MLP neurons of a small language model. Each row is named by its layer, matrix (up: input weights; down: output weights) and neuron, and shows model dimensions 16-79. Each number is 128 + 24 x the weight over its row's rms, rounded and kept within 0 to 255.
After each neuron's rows, "raises" lists the tokens whose logits its output raises most directly, leaving later layers aside.

L7.up135 [116 159  86 122 108 146 139 110 155 124 164 125 101 107 155  85 113 113 104 112 147  73 143 124 113 110 109  94 166 125 124 130 114 171 112  78 108 140 168 113  89 128 105 123 135 167  98 118 115 129  94 128 128 140 110 142 163 143 120 140 165 114 179  98]
L7.down135 [143 119 139  81 180 129 128 113 100 120 146 123 140 127 128 119 126 121 151 153 142 109 141 122 133 112 116 116  81 154 105 144  92 170 141 169 173 118 131 125 140  71 139  82 126 117 126 115 150  78 121 144 109 105  99 124 102 147 127 116  85 180 102 152]
raises: "\n", ":", ";", ")", " /"

L7.up608 [117 141 133 136 137 112 122 130 147 121 144 102  92 101 151 109 143 159  87 129 117 144 134 128  86 145 147 152 131 103 131 108  81 134 133 143  92  95 137 136 127 133 131 129 112 167 132  70 134  99 125 110 123 147 147 143 160 116 121 135 131  95 129 125]
L7.down608 [151 123 127 143 138 129 117 153 137 125 122 151 151 109 114 161 122 136 138 116 132 138 151 108  93 134 134 141 128  99 140 152 141  98 112 154 178 179 120 127 166 112 132 128  92 104 121 148 163 100  97 136 169 151 147 123 157 129 146 127 148 131 100 132]
raises: "to", "ka", "cha", "ton", "tan"

L2.up221 [139 139 110 162 163 122 138  95 111  87 143 142 119 162 125 140 169 132 130 114 126 160 151 111 162 170  90 119 172 116  83  96 116 144 151 101 146 123 150 125 149  97 149 128 125 125 120 150 130 142 132 143 156 119 106 160 117 111 187 111 129 186 179 145]
L2.down221 [163 128  99 140 139 102 164 153 102  83 117 128 140 101 124  73  73 145 145 164 102 124 182 108 114  73 164 134 169 111 115 123 158 118 146  98 168 163 119 172 129 101 103 139  98 132 141 107 152 102 139 115 126 144 112 142 149 151 145 117 160 141 148 113]
raises: "ning", "n", "ner", "d", "til"

L7.up578 [ 87 125 117 130 136 153 117 104 121 113 164 147 146 150 103 119 132  84  97 114 144 149 108 155 154 151  51 173 135  96 110 141 134 114 111 137 144 135 115 150  84 121  98 120 151 202 131 149  94  82 156  91 121 153 137 166 159 127 138 113 115 112 136 138]
L7.down578 [136 185 112 126 127 106 137 101  92 140 184 124 120  84 161 115 168 145 122 151 162 114 127 128 119 119 122 126 120 125 154  93 145 133 183 169  93 123 120 106 130  96 130  93  90  89 116 130 125 118 145 101 140 185  92 115 147 103 107 125 110 149  99 108]
raises: "ate", "ated", "ates", "ry", "ation"

L8.up425 [ 96 127 114 130 126 156 136 162 126 126 146 115 183 139 167 114 125  78 136 149 128 119 163 141 131 133  94 171 104 142 144 185 133 140 138 121  92 138 102 123 132 117 154 114 104 116  82 100 112  98 129 133 150 119 127 109  97 133  88 130 147  86 157  87]
L8.down425 [172 147  87 123 157 106 121 166 138 127 112  70 124 123 148 152 106 123 103 129 123 139 101 139 134 144 147 162 120 132 186  81 151 134 152 119 159 113 101 166 157 134 172 103 132 126 163 128 107 116 123 105 105 128 123 127 118 121 101 119 135 108 112 127]
raises: ":", "1", " (", "\"", "\n"

L8.up31 [146 174  98 124 150 127 140 131 160 118 108  89 118 155 158 105  88  96 105 101 130 158 179 118 143 138 135 148 163 148 149  92 163  89 174 165 107 132 115 133  98  98 148 120 154 108 105  96 137 114 102 148 124 159 138 158 147  85 113 143 122  83 147 128]
L8.down31 [159 130 186 116 114 128 132 125 146 127 113 151 134 148 143  72 118 110 125 138 110 113 125  81 100 125 118 130  96 119 148 124 116 119 120 187 166 130 127 134 138 133 119 128 126 163 124  98 132 127 133 171 103 154  85 126  66 101 124 132 107 143 147 128]
raises: " into", " to", " as", " with", "towards"

L2.up561 [107 131 135 157 115 133 119 123 114 123 127 108 153 153 164  59 121  94 143 101 114 121 146 123 101 114  84 123 103  99 121 130  81 185 152 130 147 143  94 154 142 138 135 117 113 119 113 155 137 137 138 150 101 146  94 169 125 122  97 124 152 110 144 143]
L2.down561 [127 104  99 168  97 139 107 123 133 123 137 123 134 163 154 131 168 128 110 112 116 142  79 130  97  87 141 133 162 166 139 149 127 154 132 148 110 172 128 175 109 149 106 143 145  93 121 154 207 125  93 144 134 128  96 135 113 136 140 151 149 130 166 129]
raises: "ify", "it", "ent", "if", "ist"

L4.up721 [101 145 111 124 111 132 151 147 130 112 140 121 142 107 135 126 122 158 123 146  78 130 144 151 120 133 114 117 103 153 116 107  82 137 125 137 111 134 107 127 130 131 138 137 112 182 124 106 120 138 119 127 120 149 126 129 119 160 120 146  85 131 129 132]
L4.down721 [130 101 140 128 117 142 160 114 104 175 152 133  58 130  66 129 143 183 121 129 138 122 135 132 148  99 126 125 130 102 115 147 143  96  84  90 139 136 128 105 126 116 131 142 143 137 107 133  98 130 114 125 118 122 151 111 102  85 138  78 134  98 131 123]
raises: "st", "ly", "log", "lain", "tic"

L8.up62 [102 125 150 131 122 129 158 119 118 113 124  93 119 109 110  75 128 158 108 124 136  99 148 102  85 122 105 114 157 132 145 121 100 148 114 152 116  81 117 112 114  91 137 153 139 160  76 147 112 128 163 108 128 131 158  93 116 144  87 113 103  98 120  86]
L8.down62 [122 121 148 119  84 128 120  57 135 103 137  98 137 115 149 125 108 125 159 106 126 119 107 133  94 158 148 137 167 102 143 103 129 134 112 149 122 124 130 177 123  95 130 102 116 111 130 106 118 141 106 118 123 157 108 121 130 125 116 114 110 118 142 101]
raises: "is", "ique", "ries", "ia", "ists"

L7.up130 [118 125  88 145 133 165 100 137 156 141 114  95 147 169 111  61 134 125 116 155 120 119 100 108 109  87 145 162 148  89 118 108  77  99 137 105 115 118 145 145 113 116 153 120 153 115 137 141 117 117 162  75 108 159 143 133 129  93 109 108 131 143 120 111]
L7.down130 [136  89 122 153 137 166 152 151 108 147 101 108 116 111 146 115 125 151 139 187 146 108 137  69  90 144 179 135 119 116 117 112 119 132 174 158 130 133 127  90 157 102 106 114 125  90 127 139 123 163 121 132  81 170 166 134 169 116 148 127 136 140 123 158]
raises: "ro", "ra", "re", "ence", "ry"